From a checkpoint of a small transformer trained on Wikipedia.
Size: width 192, 12 heads of 32, MLP 960 ReLU, vocabulary 512, 8.31M parameters.
MLP neurons of a small language model. Each row is named by its layer, matrix (down: output weights) and neuron, and shows model dimensions 64-159. Each number is 500 + 50 x the weight over its row's rms, rounded and kept within 0 to 999. Numbers have three digits each.
After each neuron's rows, "fires before" lists the tokens most often just after its 100 highest values on Wikipedia text that the model never trained on.

L9.down270:577464463440510544560468457462446507513531467457408457429488564568495436555500580528438490529513481449455397500435407453472575542454481457475489551488573551523464561455541509470511459555561515594468532474520571635479507494463537557447485496480447502463506533542486574545552429441526378518
fires before: "1", "2"

L7.down846:547499476517453390500452496526508512577430501518548492443562467481542542490420529547452442466498463492637458556478501536535512461511518488524541466465607485525447550508483401501558537519497519509465459530471459514506613494532480481487448556456555529514459478446512474439449482523490539448
fires before: "m", "l", "al", "er", "ation", "r"

L9.down645:457557497559550509558586483435571417504509491558591517476528442414414468499616431502535467526437569546517524606523380463551529581490449560520446473511477496563454467549613525417541468394486496606415537548524550519493482410517578518531474501446483507451522448579511537464522577508392517425
fires before: "ce", "i", "g", "s", "n", "an"

L7.down392:543509459482505486600522447436497474546498570483476519479434473521442460474465533447514509501458458535520436503591509571499631463555537516501457454461578605493490547521527582558457473419581524582567527516436435582526560509556513563561469523422508429522504445483394459498489494586474505486
fires before: "ich", "t", "n", "o", "ation"

L8.down770:566417564462506496463551496525460501494517520486475428474437511478496423414536485598337454671472436475428515510462527447416404478489502527452569455483540451512490473514545528525596532498450448538437529449458471584461477449544507529541559452554472531458460598459461510471496526432553515478
fires before: "ed", "u", "e", "ing", "ic", "ial"

L9.down669:545514514550497473444577427517439490477530566560541513504486420543559577524491489472518516505526466448473462446505489551586570543509542550580478399543492587557441432512438496523570457451476399418440463396540514532537521550429590573406481507503557467508494555489514449515501466410478561549
fires before: "ic", "er", "i", "le"

L6.down443:595538561538470539596566462528559457466482490441527437464568520504561383540505560542508419534573507530382493511504492439411530423460499507427455490496439492602494485573463471528465437521551552428560524507503463494556481499516512502495448510477599439498491442510522455456500459523522468623
fires before: " a", "s", " the", "l", " s"

L7.down327:455541507524498544540373495515489635357510451523500438444579544432485588444465652566454480511522605502415477537457516496517516417542577471453453525513517484546532476501548450627551486514516469516585508477575476527526511496651508514527509486445493524505483538588418552525424450461498450576
fires before: "ed", "n", "u", "ition", "v", "ar"

L8.down564:490457596476481463628555406552452480550423625468534551488486500441500524447525499499475433501420526435414527463434493533569508478588537494571472497522569510437469413520516518403460532405468529503498473524508577490502578556510507591559476595510549479467458459540502517440559561474532532434
fires before: "il", "ain", "all", "ord", "ith"

L8.down410:462500484331459474614500507506405529512538508606623480508544432472466533558537454538545457530546505480469526493421508455527561528488570519485467540500445480444485552454519441473504511491444577459443474485455486417542432462501466504405506558490523448478458514409542558433583450431600561512
fires before: "ud", "em", "e", "as", "es", " l"

L6.down452:429566486457479508428519554554517587487526444526550437463394565371543569360471497457557541539504403397527494545425600486462559569494534584454545448555485455544460563458475473554508507384444470484531561541493478539445490554498393437533429455578484519475492566499488563496440484559547569523
fires before: "al", "es", "k", "um", "ed", "ct"

L6.down296:539523447481439532458485521506452562490543499420554444567430509430538558422474534443464479533542500550506482483429629441519537562480542513581489521531429546525481513544457496493511479441474561444454475443448548522508525551409509473481466462524508463507593571507549532577479577467469544445
fires before: "s", "ud", "ore", "p", "d"

L9.down73:502422527515483524508529510467503500583443548576560545559540456519435532521559534534531487454425414494531499589498458493498508471509515485425404528497540524507509438521502498445482500500445585574444447534527552455393571465565449445583493490485500579441533459528450517394564391446537549512
fires before: "s", "ed", "d", " was", "ing", "n"

L7.down548:467416540558594501451466460397413594571501657540486480441511470543477502549543513471527595456432448517585531461467526523395440515494377515456536555621436574509466487496437491510525458530392552519581579457506455480450505411498403435575479529564489468489478535456434502475584452564540446507
fires before: "k", "ber", "ist", "og", "b"

L8.down40:457530511512576487492463476470469535588505558475452536495570521518502488541424432526511426529532339549518413538495435530465396570434508491607468525466570569500415482460471542447410555416490532481400511430461457508480395521538451529558474579509409509538488555488486513469470429485568556430
fires before: "ing", "re", "v", "f", "e"

L6.down490:461519453549534443567387548529475527488439476473515545513547464561479483519456550406389432505469480489532496531492494587456474479598445530506452530462564453518461453488454533535457484472515514423585470558520507500558544460477528510534518579491559492628457492411523530372585569490556518454
fires before: "r", "ud", "art", "ation", "or", "ep"

L9.down759:523477473510493476513504527502442526527493473479516565523531406540428454491357421614612534472407551431604463556484473491402521520440496558521472390475485551540616503505547507466569483444432491439477502545561522485513545433493440438496487580473475416588457502534532512488509463500496397544
fires before: "e", "se", "s", "and", "or", "ing"

L9.down717:625483502479485478481533479436527532537514448516538444437478553494468501463498587462483497503543487609539546424498509539536485549585477535589413511494532551509555520520499422456485464545612510444564529382438567499551511574456497570519446436462513453449485466462547561465487448489506471581
fires before: "en", "p", "el", "s", "h", "in"

L8.down387:501473489514541468506497554517545460478461553371498432521417522497490417465466476509501477470528556473497527425573368500529552454526525536512525455397548502549405534442479451528523416510559511482389475505572589510432531527448458530511564538468444472496551479508451534553491506520459482543
fires before: "ay", "a", "an", "at", "h"

L9.down538:530473467509471478519476520478586427523522525537549482386491499516471460473481566459546547486524508518546481439512581567490555488522365549466477434470512532517529426450434502506533469612510381525536546536586527551599518535370467520510443530415478435456529468430493416473536462447556491546
fires before: "um", "e", "en", "ut", "n", "es"

L6.down733:560453559547400569577547392524484480577450508523507502540551487476516492534481454491480474515487443507522502493491500518435496395429536480504398464393477527474466536466461441490478498487483543436484520491539603533553656521435496557477492523491502517592537479567434467471525566557501451629
fires before: "|", "===", "==", "s", "ol"

L9.down487:492507420492478524447459519511628450548445485515628453531596488467512543478487459513500452405521505560453541500491429534521532525487434532483524492468484479532472543452519518498464495528520519609440437514442423459430537483532467487469494579446573445478546426489474491510650542531554575568
fires before: "ly", "0", "o", "1", "an"

L6.down19:523584512494596531496434535489537565477525511549451458498424471494585504501410482485527476559510482527448458425526604494462519548499529486580549437566472511545452523393363456439552492430502566560515471599537487513514410453469522546502501469497543489556500590489465532514552542468535504450
fires before: "|", "|---|---", " C", " ", "y"

L2.down536:499516490493544456547626570447519541440519470459473467478489546478462526526493470526522572459530542482526463551476278571423523546496412532459601529566518496470424413510408430490543482476424540501482440512515533480430536511523441532459474466483529519509564466488409465521539608455497507488
fires before: "1", "2", "7", "0", "5", "9"

L7.down359:541572508526524490527422472462595464460407507459479541539445433504384558475399497344431471481528552443492498543498478448522473386479463561507475450492516460594537468559504461499541503475465474438590438565462505500486505519541578569493349504460472510494610498477614524537488482529457488502
fires before: "i", "ich", "al", "ial", "ol", "x"

L8.down907:561571519480444617543348447466524540525512529484420448476482505510594546469500515502542500530451559485429467522552582501483449516525477553516493496536570590479572486432549427476455444544551462491537451506434477525472491584545413460560571511457508606471548583450429462473507449490463490447
fires before: " the", "o", "u", "ber", "e", " D"

L7.down665:511553493501433502486516479580399588456412578485509526469478499444494530465540521594472527630338611514490505500472466522475518442440513510581510546560548512525548498533501458510594515486514552494533502443436531535498491474502552488514430437429536542532501575462482521476461444544497503503
fires before: "ed", "o", "s"

L6.down12:483479486480473452486431519525535510443430592480437458578485559395493518518441598479579514485412439529543476508551544519487443542455518556456449445514527586534472485433570553520451497465468506597530560635516488507528448459473463491499466571513504455459565530468488539495530426611576539533
fires before: "b", "an", "p", "end", "ed", "k"

L6.down948:499448405490492451502540505526514515522470528573465412561437510492526508540539473469513513502498450524512482475482233571527512472536442523438489502588547455460583533451571492505502533518484479508559464475560470443512443447500529511498559480513513498464551580545443508516488518511439545553
fires before: " ", " W", " B", " M"

L9.down845:518502542636484514489570560570527468565544592433530491404490565590516383418490440514506508499415481551521494454583585514517469506516585520576510443509532558568525535561571540569519590508524509436488546604446467421417520497515496482572470506461452510518551538510496514503567517469490502412
fires before: "ed", "n", "t", "ic", "iv", " of"

L8.down492:568507495573483478478437502429454562547441436464585553544577433459402443492557447502547423420469534450555449617569560582498406494498491570485455427494545530556414532465483487527468529444479517458507550558515471462524491526460506512449509537469470360465449456484542520519560511554526556494
fires before: "ud", "ent", "e", "es", "er", "ed"

L8.down738:426466518492420505523454507527512511425498478491416568455416534526593473513493474486571578565544587488559454529477616479576421604559465535526505446492436449506518514519534403474385452544519530478589462480493420454565465548575481532516507551485489518530585499469508524473544451563475544521
fires before: "ue", "her", "in", "o", "om"

L7.down309:540431494516490544530522458566470486512513440387585525467482529616447477578473474561420513472446543564409548534533365451497489452534628522513529414378471516515486481397550569432530481599412505513455484551479587502566515459566499499392451515505503497462406479549515469508493572481608465468
fires before: "ut", "or", "es", "e", "ot"

L8.down823:426518516535489447490440529479500428494522533561543502509501525495516473522522407497510537465548549474547474548534519540584550471494544510545433445486475472558483529443482558450472502508579498555564496481443568487525614524407579502464493526440462416491496379468602580586476558419481436451
fires before: "n", "her", "t", "ic", "l", "s"

L7.down156:460520473506521447477428520517479547562617497628504478485440427470410534585544493515493515422421488587546467542494607535446622590535442511528485468601476516499503525533543496506390496500456482524464520495561494494594475459516558472530584537455554460520480501515529545519516470419502392543
fires before: "ed", "um", "ard", "ay", "el", "or"

L6.down525:476462437470470531435477417497468484564508488504496449542551507449504521586549467519515485486527489437388513539474362544475498512593496530495492528424561446477437426498488364436505477516468470560525427455551475456420489535422466500441487506512528449529466531422445493455513473503589487556
fires before: "o", "1", "2", "ro", " the", "e"

L7.down853:501572569536526503467460502449609441478524558533525462419463513477463518500429452362545480539464538485485473559453541505535522551499519530497497401458585474519401560440576450555410540464522476488488565448451481505383559534496461550417498475569572450547471554447501441517495474525535566503
fires before: "p", "n", "u", " in", "s"

L6.down939:520460495563461535526459464479552392457495442449454425535449449478508501543548574593483494544528498522517483497549453436633485457551545457395534553425445522428543516496511539612494433576509450536526516475518514507449484440501440427486456485426517531520496455498498445468471472585538564496
fires before: " He", " The", " H", " A", " In", " F"

L8.down667:518524427520476494554560398550525536454580445481534575471502452494506559442455563539587476467474481530523518564572572451509566482547433572563488474435551445504514481488566515523533442440538456522547522507529511584574513471516519577541536548316463440420516500436510489505483438361461474445
fires before: "k", "n", "b", "d", "i", "p"

L6.down558:463487521517444413533498515467494583597522538523501571495468537536508564450482390528426501414478530447545519525477488604481449383482502502526523543515573509521378463452603513489487477476522568521452475537435504533490610503519502477600476514462484496523387497463445547490437451444428467476
fires before: "\n\n", "\n", "===", "==", "==\n"

L9.down870:520594543545474514472588570499481419460424489437517533435508469511429419514515512499538537441541495586572473606598574472507567453521488391538536496420492456430543504501484588426480495501456590526563457529467445498562470530415464534437509515467527435552478448482546481529583442461464499476
fires before: "n", "il", "her", "t", "en"

L8.down161:464496470508623428532544485536573513418502480513475494507521472514541534478512447468501478547575472529508485501505226520487449406437508541509480482470511466488451389498462483473514452536480539544450511521524481446521483489562482445579388475509535576517548477595529556458482434489549506478
fires before: "c", "en", "f", "ing", "g"

L6.down647:481417532544510415538566433498522494530562528454537485506436518469568624478481527497538561492457507584577507475577533478485497455554596510549552446423536429503451551396508437591498409358576481444425544493487405482546497496474499444487538496422559487550436485473418548488544513487500508467
fires before: "as", "\n\n", "ay", "a", "at"

L8.down514:519478524461514503540493506447455610425516400534535580539499516523510336501526459530532483486573491493592525526503538512513575484520508509443455435458446508511421525518489394467468469460538435575578433453488530460478456557538509556527516592573525521518425452432448530429472498548534443464
fires before: "0", "9", " |", "3"

L6.down716:543499607551503421509481553406486516481538540517495591470572472587436458532467419396532450527513488470585468531532473571561502509513475482448477533556460482488504577490534470484547544481444529490558566600524510530523507513509475560461547409394475532428533471484462456474447457485475527554
fires before: "it", "u", "iv", "ong", "ing"

L9.down883:508461566498573471597492370449484412512420499411547435550469463526442460559478567553554437447486514570503502516516632481500537499507587451503569487506538473377564448426487575436527487450548610480510552557467536452485561455420400529549456545482566545476539415502504411506453464498551570538
fires before: " |", "ot", "t", "e", "k"

L6.down386:566531591537441468383509457580498481471424492543458557518439448457501560448465474479445509517493476436445496503478440544535427375580601552557457526489512533633518450483541497484455568500501455440527480491503525525501513454454540581672445572489426487463483356518487476540501480543486517516
fires before: "or", "x", "ver", "a", "i", "b"

L8.down530:551502447465403454611540504474494629526529487430597504548519500477464480529530471480664445485463555416576583477491520468509538509463584497428469491439437479475538481396515590445450448484439450521477473580487578499481562506519491443509429590529529578492510518504529523442573470494533480511
fires before: "9", "8", "4", "5", "e", "0"

L7.down211:551467522540483484496418512530454530444528386536439437531427532511582581568429432435457515533539621525532495445610528434495510476438561534484550462472587509522445502566518452471515576487518529372467493457496456459539532549422528526463545547515528493462499475619530469523525453570452444475
fires before: "el", "e", "en", "al", "is"

L6.down444:465544487467470478548494403399602465478464509507524475467495464517590509519501458463426465543516474465533442507509516463471506501472540608497456348495537500530515472459559432508519481520485489529469535506559442541553578427468481615495407521518530564445497581507482469501453484483453580465
fires before: "k", "al", "ial", "on", "um", "ation"

L7.down788:470522544508502520548581434513501479539517498606481473474489398470400448500455451455463488452547496451516535532505530496467501558524466465490489482588535460512428542474558431471525563521413483458511610438491587534423581611492430482553497430441542411650496442476510486456405541528478516549
fires before: "ct", "it", "ol", "u", "am", "ian"

L8.down48:472485492476543509478443540579586519500572517456485459459428491394483491615582505550522519461475587544482467480513572512554479510499523362467426465541533538461563462495452489403483400514543489627411493440547438482593486415540526492529427446528457476529562478531483491531549576490488477528
fires before: "k", "an", "a", "t", "ial", "em"

L9.down905:471479522583473506517562459515483499522490417479468502425541454478483482532525483584434555484487469430501476476470339599513572553477586594429508454533552492575428464426499404468488534487524492613492483417584486528438536561495552520497513487477412534456495502549439504483542494455582517417
fires before: "b", "1", "2", "se", "j", "f"

L2.down816:583473554455509464495470474523530506553455491512585497518471484500514502508481447569499465513504512368435480530583583458551494579498509488561473538507476547453535488391483537422489524531529587522546492504473443534522493488497481560599604494419467648467555458480511521448525508526574522518
fires before: "|---|---", "|", "|---", "\n\n"

L8.down668:420548418581474424523490532512520526514530575586537477495463462442517438468567435488481533460435496442508475454539540467511471536517471514568472518421493521476508488443396545526434452493506516504401527483522474426483473529480431473417464460515497556470554382473472564546546492483538432551
fires before: "or", "ber", "b", " ", "al", "h"

L9.down262:528508525500537555555581498487461518550488436464494514617478446486457531496481621566509474418509505490454521531476475396464486435587461500488395523469464474516499372468450485460472444534523495490587433459540565493511635509539487577535595583376537519511445471518472450552532484443557572477
fires before: "s", "w", "p", "d", "ar", "al"

L6.down374:467519437558485457584553483486454479457468541501567598525481479525524524472480497509478492384578486518528518587494536565499547311482490479412452528526537518499495543495563539470524445462545446523480488513471422545542496501547436434540512509566450493462449551505489445465477455512443534534
fires before: "\n", "==\n", "s", "are", " ", "if"

L7.down863:550484515429564521487561512464545511572532429518486517527506472451494546487481434523541587569546492469601555539485536569453511514470551548455516499488490410473538491473526597532419495509529521452435517517518561489528516415573518424493567610546453474409441463566451633587504488474480533505
fires before: ".", " ", "0", " |", "9", "1"

L9.down686:531579543435507521445456471522531385461470529478415539460417561517454463491431463450500514583464592467509531439504512488483508551495522484520457477482575461542432484537486550566457429568544573375469598487445469434532473465473488481488517427509573501579493501514445461539553587511383545499
fires before: "p", "on", "y", "g", "ction", "n"

L9.down74:532443417475442522538577514466512519484503379479473555485482453593520519480584514549485533437483524464528484455514525528515532414571557516493604451410371450506540431480426442436475590618565472556548418466479584481530499549539658543420472457523529535521521534440505426465447561573497487529
fires before: "ic", "e", "ia", "ical", "b", "in"

L8.down372:464622588463539522460557482488428462486467444519494531418458469526565545482536485417429481474512413523561513439420490469551404376452503516467508398463536468515471472458495542554557580506536521482481499429494526466503563525496523538526580453533507526526489575554403507594529512487488442543
fires before: "i", "e", "en", "ic", "ed", "es"

L7.down542:498567458540452611510518465453550500565400534577485412464415426372587501460541539496446482437554535535474474458543519456449495500477474481519456503495372567441484468421443493411542468536541438579522520467583634552498452523507474552647485435520472613555507432420562447509476535530461511526
fires before: "or", "o", "===", "e", "ol", "ut"

L8.down646:585478494467552435425492537502562599451522452444488399489577469492554498438420520507451496497432504433425541563589592576430470550514533591445446495489621503484499512473516525540474422519486482580533459446492540574445563533553469531512474495531490521561516568492550414444536476489454480625
fires before: " ", "u", "e", "ch"

L8.down336:535572495474560446414595547439477536500525517552525547507615619468432499510470500486477468537537533548531510483428557505487466527523540581499517393608534563404452457502561504464539418518538469511488529524473564555575437486417499626592458429540531551527491489559513478441505444461485443513
fires before: "e", "er", "ers", "ed", "f"

L8.down77:491437524512510512471550500454513509409458436562524487519497560567613561461483457593489464457536508487485488510541460432481500519478622456478573454572472454502511595519475478523516537608494448466504466517422502420449477468414511540473546414485514484504543411528491493579495406460522536562
fires before: "e", "es", "o", "s", "is"

L7.down418:511506551496436505549589495369475550490475402482512522472538529575564369411519485436546378484490493541484607454417540459461540476526518494482567434476524444536478524467547529435591457422534529520528409560549536458394580569486498583464593484474491532540458525502487509386510528536432457421
fires before: "il", "ed", "le", "es"

L8.down842:588568484461527478402583402608503489455480591541526502488531507416577586504480493431437578519538514546437423548550534611535572493451552561439557485451489473519516528498433431473475493513505605545493475409539497550522465497530467461517462434581389522516529533559438463494488460479441573517
fires before: "er", "ary", "ic", "ian", "ip", "ers"

L7.down52:510450481505445322476493483516520433557474409622536520508637463519488487539463551449446588474431533480483518513455584486466438496621551574485479547514460481478563521507513420557480539407453556444424475434520500544576430489512515526533539561501562472423526499518478445543567476493485479450
fires before: "ard", "in", "ly", "e", "n", "ay"

L8.down143:479479433532529456545540493548472560513529489366527411516490525578480461556486578464525560376556453562442551445507424508433530534483512450557495425506576498453489499566468450496495475501533497449542434520524557509503547554562336528521458608445531458524501451491511468579547505497584563591
fires before: "h", "ot", "o", "im", "e"

L9.down507:521486499528530519522533537565555531554466465471431534528512470495581458456525539545516467475478464550563518470396515572429466561510528387438478419591482530433363432486524456518563429521544393460551591449465438471510467444477535532516473543534563456482478520557516517609491535486521535491
fires before: "p", "gh", "y", "an", "d", "se"

L7.down32:525528472421508492493468543497539396597506496450551471513479536489479476539547500463491508448583507598451544498586502432557464423471547493399433468511422438547449546558539406596474475597495486528477553414552481509569534434489398517558477485480498451494485524569471518492505469455557427435
fires before: "5", "7", "0", "9", "8"

L9.down85:415433471625512556491460522523459491509595533452515464563540445460564460468505550477499497535505492545462479479430504482475544556408530467557521620547486452504464479505624495563474358550489543453588538447497436504425545504485474526544532567396529467475429507467407553519567491497516465649
fires before: "s", " a", " the", "%"

L6.down281:545469497540439448513413479533454549515435400467416474501443467485461481441508466503508504472442529512483545460472535407482453527486457535491582451609493550569543538393529550530635528486522501506440532579527471563430411473507517506515471509450571506519538544378468563545545418542496495465
fires before: "-", ".", " ", "|"

L9.down652:402414519533480490520483533540527474523504506482537497569394523488577517538489513456564483425487563563495546526468380536577583483557492558507429450549493442519498470459477449493523557558516538500518391461506441463497537475531496510519575566445452482485546483361496556555531492470455503452
fires before: "ter", "her", "s", "d", "v"

L6.down642:492436549447398508436517447532487547516537552613560519453504490485489562462440458505427476601568458406513436452580561512503567566545471503532433407454535557542465472513464477490495462519474614539487560601501538539452465483481514510445503456534495514467517408390487507581476489492435426514
fires before: "n", ",", "al", " ", " the", "age"

L9.down228:519453460550509465448517542472538427569518427504444501545535439560539447558517518477458531459509426544424503486492639544473496497487529536392540470550581492462513562511430566487544582488478588457417506514570525505405406555480509480583437520535503483530521413466520520421593518464575555510
fires before: "d", "n", "p", "ce", "ant"

L8.down754:512565521507609491466522429486464462480568446515485534549493466448464450570427500518565515558526564379578435561496623548507536488450465536479480422555546530495543477518533463489457524456392509542505558549523532436539469418526529426539468504523483496452413490442555449408473512386517631545
fires before: "ing", "e", "ed", "ion", "s", "at"

L8.down176:542503544478544490414516516525463502522430538460425466566533538531516477489518489446462461490462449552454420575505510497512525537449445516477462470516484556458458481540556518611496488466522530510494506440471475631479446349506502529479482412500473531490468513459428342469561450518506483492
fires before: " ", "em", "ary", "e", ",", "ly"

L2.down361:608505546435486484466504491523505486578434498496559463564530499507484505455496426576478440552543492420423483492548571515582502583444497463528479518492499579428533507417474527416431558553570631557510501510484469550492495498482498523528566506438488639489543463482542550436508498568524527506
fires before: "|---|---", "|", "|---", " ", " in"

L9.down550:564546507514518485494511460585577492534407562460469459463547466449488523549547566504431421556514503461550532559502533523495509476558421482527504506436451569546509495431471466450491543446445430553484574455498495543572476377491559516484490563470496413497445453532494475574526522459565505507
fires before: "w", "t", "y", "d"

L6.down117:535537532517513445517508558590482542497437560521456570547437514386456503563475477502427486438416524458506386537494526497470451509498549623521440474527578558292505510437483572412552626449468485566501472539520487507465456413414508606558508501468540468486447547491567520434552495446415530458
fires before: "or", "as", "e", "ed", "ut"

L6.down417:479459517565521530512467428446572483423506393429485590577552443517503460502515463528433519520532546501499542564598399410570515490583531524375470513588484472501475473429489521595462526592509510470450518436503581501487522424521451526531441565518513519495543423552557492466427498531567469612
fires before: "im", "ad", "as", " The", " He"

L2.down221:641457542507432511419572470535530433565527521530552396545569391510456448416519549533415444602479493564502424509500435583503404502419477546476489457446507477479541468492440468569563453507545518501475484506482427552525504494477482555644468579543452529464512492465464459509555501552444491601
fires before: "o", "r", "u", "en", "re", "ol"

L7.down94:471487501556570523385516471494444510528608510563514488453463467441531549511598456471509520502535551490473494450495550463609434439527511404467558477446456431413531497490534389464496573507552504497517497501423453647552447512528603572466463489398546548508467533496400513495518437438532492493
fires before: "ic", "e", "re", "b", "ch"

L7.down894:478469520584573512550549572544453508543553522586491543437471433501472530512519466541514433392552490394483517450462556503428562485492574580460517500474524540530457427486468431500570436515420610464404471598625528534418542561454424475482566588474506440481451472483458561441438517438548519533
fires before: "as", "ers", "ed", "er", "v", "es"

L7.down101:539459485454495467482485485509476494492512479420490533422454559498543460483481556565503543509429549504610538535460595472568572497563501559590469470525415460465571456460486512455443401579530437448580496471520539559491487483534435524538593607511429531490518516389501382554512541502461463446
fires before: "y", "t", "her", "o", "ed", "ic"

L8.down528:432485513597490557512518457424445453457470480454484463485435456471536625619512605628467518529559425515454458578497464438519364504521521448509493444433542484508514460457518569468562473514533534533526527468528536529609549508487603553393546422477481454530476543491528510552456449470528536576
fires before: "t", "s", "m", "st", "p", "c"

L7.down892:556518538537462477534470609555532469549508363443504553472501568476514477531477512477466401471523492624432527451584596475523425384549429541377550501475446532535485492511550410624451517462472526477406413511516492516524531530489543502409459512468561508445541605518443550476505579484464541498
fires before: "1", "0", "2"

L8.down81:481481523532545449505463493481508520474509509506524550504513515497480465423520574479500510516450583425512495476521472496394528497487509536501479510507512593460487541513510496498460514537500528524556410526469502570522459492444521618463425383563459468511516440571580452547536392492541395521
fires before: "e", "f", "d", "%", " |"

L9.down643:627412555543532460605485489455492498429539510427527483476554578478502432511566462496518462535471438488500440534462476472436543455472506479458505539614422456478473495502516433545476498533510583500546543466472470464387453589581501554472478427518545520518497538560465536520631342463585466462
fires before: "o", "9", "0", "8", "am", "le"

L7.down96:515482524459591459500545465489499497520530532480395612427433508428467520515488488437504458575472513530432479473505450484512527526553447548463434497487500476567430585482587567504532444575552572491490472499474511418446511508604472440501528517408526460541466532409519500561466467472489405518
fires before: "p", "an", "ag", "el", "m", "g"

L7.down413:528486392485502507611523458446387423496498483533504516473489557478573488502508547587453482475547473370488544504439639504567550549481510534542518452522548411489400564484555452533512491443553481494448427537532507446550464537426553535475574469526473414449480427477466581503543530519504517542
fires before: "ed", "ep", " St", "ers", "er"

L6.down803:561482515553488518438535610454536471546563424471480471517560467495515453440493508443477510529392496508491453495485203455509462495527516441526498520530514572486490499452520520571521528531472516485513478495523517524525501412466471504477505441484448461450457442475511513465504449517571550462
fires before: "-", " "

L6.down952:421588506505543486381506417511540497485571535489475446474542522486546471475500532496476647617557496499360496480527590509544428453516611523394411579476539425474572517566538495489510578445496432564406582443488513520526469477518487463512483439480438501506485463617503557559463496469491441462
fires before: "e", "ing", " is", " p", " was", " s"

L6.down260:571464458544444463570443478452543454466525528519543427530482546491522486644483486416489519583483547436484567474586526470541456441527538551534504464493516545567521471466419532456535437556470532619515505542426553504439523467517455364568457405462481414480520430544506480551530494448549436486
fires before: "e", "d", "l", "ent", "f"

L9.down504:535518531489592477478478489390503509484493484489587499492569481491513435462503474458524523538453447492563509548564573512495397477514446418476518567397440566474513486550445408533505499481496546515509464434498486573458473616391479505500538516545453569473509484512439425599613399517478445596
fires before: "so", "an", "l", "re", "r", "ain"

L9.down899:514468475587491378525527586400453503539470427551474474487475440482531519436441570484526444424496487534515542514497478443479519590543518535425502483497531427523464491483533531500452529491515553554459456540526481426556573551403483473550487506582459449467451452477391517468556428465471519466
fires before: "ow", "f", "ip", "d", "ver", "ar"